config.yaml
n_layer: 9
d_model: 320
n_head: 5
n_kv_head: 5
head_dim: 64
d_mlp: 1280
vocab_size: 8192
activation: "gelu"
norm: "layernorm"
norm_place: "post"
norm_eps: 1e-06
positions: "learned"
qk_norm: false
attn_scale: 0.125
bias: "all"
tie_embeddings: true
parallel_block: false
init: "uniform"
init_std_qkv: 0.0256
init_std_o: 0.0
init_std_up: 0.0256
init_std_down: 0.0
optimizer: "muon_variant"
lr: 0.0027
weight_decay: 0.099
lr_head: 0.00407
grad_clip: 1.0
warmup_steps: 200
schedule: "wsd"
decay_fraction: 1.0
decay_shape: "pow"
final_lr_fraction: 0.0
batch_tokens: [32768, 65536, 131072]
seq_len: 768
doc_mask: true
z_loss: 1e-05
train_tokens: 311900000
steps: 4986
dataset: "wikipedia_en"
MLP neurons of a small language model. Each row is named by its layer, matrix (up: input weights) and neuron, and shows model dimensions 16-111. Each number is 128 + 24 x the weight over its row's rms, rounded and kept within 0 to 255.
After each neuron's rows, "fires on" lists the tokens most often at its 100 highest values on Wikipedia text that the model never trained on; "fires in" lists the words (lower case) most often at its 100 highest values on Wikipedia text that the model never trained on. A number after a token or word is its count.

L2.up203 [130 132 153 111 101 127 158 141  98 129 142 134 170 177 152 124 149 137 137 127 154 154 107 136 100 124 140  63 120 131 168 111 148  82 169 173 131 116  79 161  95 142 182 151 141 145  84  84 131 105 134 157 148 120 121 106 172 103 115  96 101 146 128 132 147 177  98 166 106 162 136 134 120 105 131  89 147  97 168 114 142 144 106 132 114 117 120  91 141 113  95 187 155 150 105 119]
fires on: " also" 28, " may" 13, " Ref" 11, " increase" 10, " either" 9
fires in: "also" 28, "may" 13, "either" 9, "increase" 7, "ref" 5, "reference" 4

L2.up562 [131 136 100 116 154 115 148 134  86 115 127 129 119 126 139 129 123 139 141 144 129 115 144 132 108  79 164 131 140 129 127 121  96 158 142  90 100 152  92 161  99 183 180 115 130 116 130 138 162 134 143 114 122 122 129 167 108 141 128 155 119  83  76  88 163  94 120 138 137 150 137 116 125 100 111 107  87  95 103 154  90 113 153  90 105 135 138  89 156 126 140 161 126 138 130 119]
fires on: "1" 43, " Don" 18, "2" 13, " I" 9, " Champions" 6, " 3" 5
fires in: "1" 40, "2" 10, "don" 8, "champions" 6, "i" 6, "3" 5

L2.up700 [120  96 143 157 118 182 162 129 138 126 138 127  80 110 100 127 123 129 139 103 107 183 124 141 147  78 115 115 128 116 150 116 132 156 114 177 139 158 112 114 105 127 117  98 123 106 139 141 125 110 108 141 103 116 150 144 131 160 105 110 156 136 130 119 125 104 153 121 150 138 172  94 126 106 167 133 142 115 109 131 166 128  89 151 160 140 119 142  98  92  98  92 137 153 101 124]
fires on: " in" 64, "In" 24, " In" 9
fires in: "in" 96

L2.up48 [123 136 131 171 143 137 190 155 100 154  78 119 151 123 103 121 171  90 145 105 167  97 173 130 150 118 172 134 147 143 147  73 123 126 133 105  89 136  92 147 169 142 115 147 104 141 132 122 120 103 103 150 121 121 127 162 178 129 109 121 123 136 110 135  82  83 123 108 143 129 104 143  92 120 111 140 159 140 174 144 138 166 147 149 127 105 135 144 120 143 133 165 131 110 177 145]
fires on: " film" 23, " album" 14, " project" 12, " program" 10, " event" 7, " programme" 7
fires in: "film" 21, "album" 14, "program" 11, "project" 10, "event" 7

L2.up488 [116 150 125 124 142  94 135 140 145 107 121 122 123 115 181 142 116 163 122 153 152  87 163 140 158 122 153 149 173  92 120 120 126 157 122 126 146 142 131 140 138 147  91 104  85 124 111 131  95  83 149 150 109 122  92 101 152 138  96  96 171 131 142 144 104 113 146  91 150 139 133 134 120 143 142 142 143 101 178 147  97  97 138 163  99 124 135 121 115 132 150 150  86 164 103 140]
fires on: " British" 18, " Japanese" 14, " German" 13, " Australian" 8, "SR" 8
fires in: "british" 18, "japanese" 14, "german" 12, "australian" 8, "soviet" 6, "russian" 5

L4.up611 [132 153 120  96 145 103 155  99 127 160 151 137 114 160  97 103 100 113 131 115  98 149 135 108 121 210  95 128 166 151 183 157 120  82 137 122 165 136 124 102 118 146 170 151 127 129 127 140 107 105 161 117 151  73 124 188 133 121 122 106 152 158 137  91 133 108 167  99 125 158 132 117 130 115 100  99 178 119 130  90 153 133 152  95 162 167 154 138 103 139 130 147 172 162 101 154]
fires on: " 1" 29, " comp" 20, " cm" 10, " file" 10
fires in: "1" 29, "cm" 10, "file" 10, "compatible" 6

L2.up70 [149 111 117  79  87 172  98 111 118 152 125 161 157 116 126 133 146 105 111  90 122 140 124  81 101 113 102 129 158 113 114  98 152 154 104 131 138  81 143 132 111 136 130 100 134 152 124  94 128 137 109 150 124 138 174 152 123 120  79  71 113  85 137 133 144  78  68 116 112 127 101 105 144 136 138 137 141 152 110 160 128 132 116 145 129 115 129 123 113 130 101 131  95 179 108 143]
fires on: " Red" 12, " Den" 11, " left" 11, " New" 11, " Ken" 10, " John" 9
fires in: "red" 12, "left" 11, "new" 10, "john" 9, "kendall" 7, "denver" 5

L2.up665 [123 186 138  89 144 123 124 146 128 122 174 158 129 148 106 145 101 129 170 172 120 132 122 139 120 141 158 140  77 122 165 132 140 113 160 134 124 124  92 100 120 170 154 123 102 131 101 133  95 114 136  89 135 150 128  76  98 134 140 141 145 122 125 146 136 113  89 116 115 149 146 121  83  82 123 156  91  84 111 167 146 118 145 105 149 130 107 122 161 135 171 149 112 119 119 102]
fires on: " are" 40, " can" 29, " Lin" 9, "grad" 4, "r" 4
fires in: "are" 39, "can" 21, "relegation" 5

L4.up318 [133 134 143 114 174 121 125 119  98 137 156 131 113 167 120 141 126 162 104 125  88  88 170 154  91 117 149 152 143 127 148 145 135  96 147  75 191 162 144 110  94 107 139 163 133 157 134 157 144 123 118 137 157 142 119 104 166  90 130 152 141 125  83 119 119 100 124 114 145 116 192 112 125 130  76 145 135 141 129 150 171 131  91 129 117 170 124 163  79 132  95 146 127 137 110 149]
fires on: " Total" 21, " high" 13, " instrument" 6, " final" 5, " Home" 4, " major" 4
fires in: "total" 24, "high" 13, "final" 5, "instrumental" 5, "home" 4, "major" 4

L2.up921 [131 117 115 126 132  75 128 111 147 144 166 119 118 155 122 133  99 113 137 124 130  80 136 118 176 115 139 114 111 127 140 129 119 123  62 176 150 136 127 104  83 124 131 105 152 128  96 116 135 106  88 148 118  94 133 149 132 136 132 115 109 103 126 119  86 113 145 125  91 106 120 121 180 138 123 110 142 151 134 146 124 119 159 161 114 126 100  88 163 142 110 138 162 147 128 108]
fires on: " members" 30, " games" 16, " others" 9, " events" 7, " Democrats" 7, " details" 4
fires in: "members" 26, "games" 16, "others" 9, "events" 7, "democrats" 7, "details" 4

L2.up484 [ 96 119 117 145 111  75 134 145 136 143 103 149 137 146 134 104 121 158 142 113  94 152  86 148 175 151 108 145 146 125 112 144  95 155 142 154 113 116 122  85 139 145 100 133 111 123  93 131 180 145 157 135  93 139 115 119 150 116 133 105 136 114 143 124 134 172 123 150 113 158 178 140 153 104 131 128  91 179 124 110 145  88 145 105 180 143 114 135 104 119  92  94 153  96  90 139]
fires on: " League" 27, " Votes" 15, " College" 9, " Minister" 7, " Turnout" 5, " term" 5
fires in: "league" 26, "votes" 15, "college" 9, "minister" 7, "turnout" 5

L2.up647 [131  97 145 143 120 140  89  93 131 116 102 129 119 131 113 183 140  94 101 107 119 107 195 100 128 106 129 129 128 137 145 107 161 139 112 114 124 128 155 145 125 130 109 114 111 104 142 148 108 121 138 105 140 148 154 139 155 147 158 132 141 126 115 165 146 115 105 122 192 143 105 123 148 153 101 113 155  85 123 155 114 125 117 102 152 112 149 120 136 118 124 150 134 173 110 126]
fires on: " 2024" 25, " 2025" 15, " history" 11, " 1976" 10, " 1970" 6, " 2020" 6
fires in: "2024" 25, "2025" 15, "history" 11, "1976" 10, "1970" 6, "2020" 6

L2.up425 [146 114 135 114  99 139 103 100 105 175 189  75 145 139  70  92  96  81 105 126 135 135 139 144 136  92 164 120 126 117 123 112 144 157 134 121 138 130 120 125 149 101 130 131 164  93 136 146 120 119 132 143 104 168 105  84 103 147 127  94 129 150 135 142  95 164 153 133 130 122 143 120 157 111 145 145  94  87 129 118 160 149 115 106 148 133 114 150 115 121 137 131 164 161 112  97]
fires on: " two" 45, " three" 17, " much" 9, " several" 9, " four" 8, " many" 6
fires in: "two" 45, "three" 17, "much" 9, "several" 9, "four" 8, "many" 6

L2.up1051 [171 156 124 138 143 150  98 134 169 106 173  79  95 136 129 103 125 149 135 145 113 118 119 108 133 119 113 142  95 145 104 146 131 115 122 112 171 155 125 136 131 133 140  85 133 106 178 141 104 129 149 150 111 128 126 155 126 101 142 149 107 129 141 156 113 145 121 109 149  78 158 134 113  70 123 109 123 120 131 139 122 149 132  89 136 117 137 120 112  86 159 111 135 133 141 114]
fires on: " 2017" 22, " 2016" 11, " 2006" 9, " 2024" 8, " 2012" 8, " 2018" 7
fires in: "2017" 23, "2016" 12, "2006" 11, "2024" 8, "2012" 8, "2018" 8

L2.up137 [164 166 155 157 145 114 109 105 156 144 124 144 141 130 107 115 149 122 100 128 179 101  90 131 131  74  96 115 130 129 149 112 103 103 122 104  87 136 101 141 135 114 108 166 159 139 180 121 130 157 108  96 134 136 111 102 131 129 149 137  94  90 130 108 138 148 137  89 164 101 111 143 135 149  91 156 139 117 108 133 136 110 128 172 125  81 147 152  80 162 109 141 164 100 124 105]
fires on: " second" 17, " final" 14, " Cup" 12, " third" 9, "track" 8, "final" 7
fires in: "final" 17, "second" 17, "cup" 11, "third" 9

L2.up769 [127 157 124 136 116 136 124 131 127 128 148 106 145 118 112 110 122 139 162 153 125  84 140 138 130  90 159 115 167 125 151 134 159  93 127 136 120 110 128 136 156 121  97 153  92 143 206 100 110 151  96 124  94 170  66 115 141  93 139 150 108 129 100 125 101 138 123 108 123  77 138 115 112 104 135 139 144 117 176 108 133  97  76 163 115 124 168 166 161 109 122 139 131 125 112 125]
fires on: " years" 31, " After" 11, "ly" 6, " months" 5, " year" 4, " Density" 4
fires in: "years" 31, "after" 11, "months" 5, "year" 4, "density" 4

L4.up381 [144 136 117 129  99 148 124 135 104 185 141 122 177  74 148  84 152 115 110 117 174  88 116 115  98  97 143 142 145  91 146 144 125 157 157 146 157 116 117 105 124 107 145 153 105 178 148 118 196 175 100 138 140 157 147 176 162 136 159 133 121 126 118 123 105 154 173 113 138 150 147 125 111 147 102 128 110 118 169 108  80  99  99 120 142 131 115 132 131 135 137 144 112 121 132 143]
fires on: " an" 30, " two" 13, "ree" 9, " An" 7, " several" 6
fires in: "an" 28, "two" 18, "several" 6, "one" 6, "ansari" 4

L2.up845 [139 116 110 146 117 115 130 130 143 154  97 135 119 175 160 142 110 125 107 100 141 133 143 107 116 147 170 101 141 157 136 136 124 117  80  85 123 160 137 128 147 136  95 128 139 160 129 138  62 120 107 194  91  97 134 123 106 137  98 152 131 115 128 127 114 143 101 143 131 196 113 171 101 101  72 126 147 123 146  94  93 121 162 112 124 170  97  76 121 160 173 124 142 125 119 132]
fires on: "Co" 16, " They" 15, " they" 14, " Inc" 8, " area" 6, " reb" 5
fires in: "they" 29, "county" 7, "inc" 6, "area" 6, "who" 4, "it" 4

L2.up978 [131 125 111 141 142  99 169 112 133 150 134 114 139 153 106 107 105 115 126 102 131 135 132 139 161  75  94 117 122 147 115  73 137 123 123 102 103 127 101 114 129 146 117 187 121 128 109 132 108 185 124 132 108 131 135 156 144 102  88 147 165 112 146 122 117 163 148  88 115 152 108 147 155  49 142 180 127 101 105 102 151 106 114 136 107 119 142 157 117 159 117 159 134 130 152 147]
fires on: " Total" 27, "che" 18, " Division" 18, "th" 11, "tic" 8, " No" 5
fires in: "total" 27, "division" 17, "horváth" 6, "no" 4

L4.up21 [165 108 159 155 102 129 114 165 148 141 109 123 175 114 112 121 102 130 142 125 143 132  99 142 161 129 138 143 138 154  97 106 115  85 161 110 110 115 113 107 161 119 118  98 120  59 166 156 106 154 145 137 142 118 160 152 130 111 125 101  99 112 138 172 182 124 153 142 135 100  99 129 161 107 142 134 111 115 119 112 122 126 123  92  90 109 144 105  96  75 117 117 128 149  99 119]
fires on: " an" 74, " An" 11, "An" 6, " serves" 5
fires in: "an" 72, "serves" 5

L2.up225 [143 153 121 118  89 101 134 163 123 134 124  79 161 116 208 162 188 100 108 122 103  98 147 124 133 161 118 122 108 117 112 141 127 148 166 153 154  88 121 120 139  97 157 192 147 138 118 154 115 152 119  86 118 148 116 157 114 118 103 141 127 152 121 176  80 128 111 159 150 133 121 144 166 153 130 108 148 153 145 148  69  94 125  87 110 107 133 105 151 106 122  95 133  83 120 138]
fires on: " end" 27, " year" 22, " date" 15, " result" 10, " start" 5
fires in: "year" 22, "end" 21, "date" 14, "result" 10, "start" 5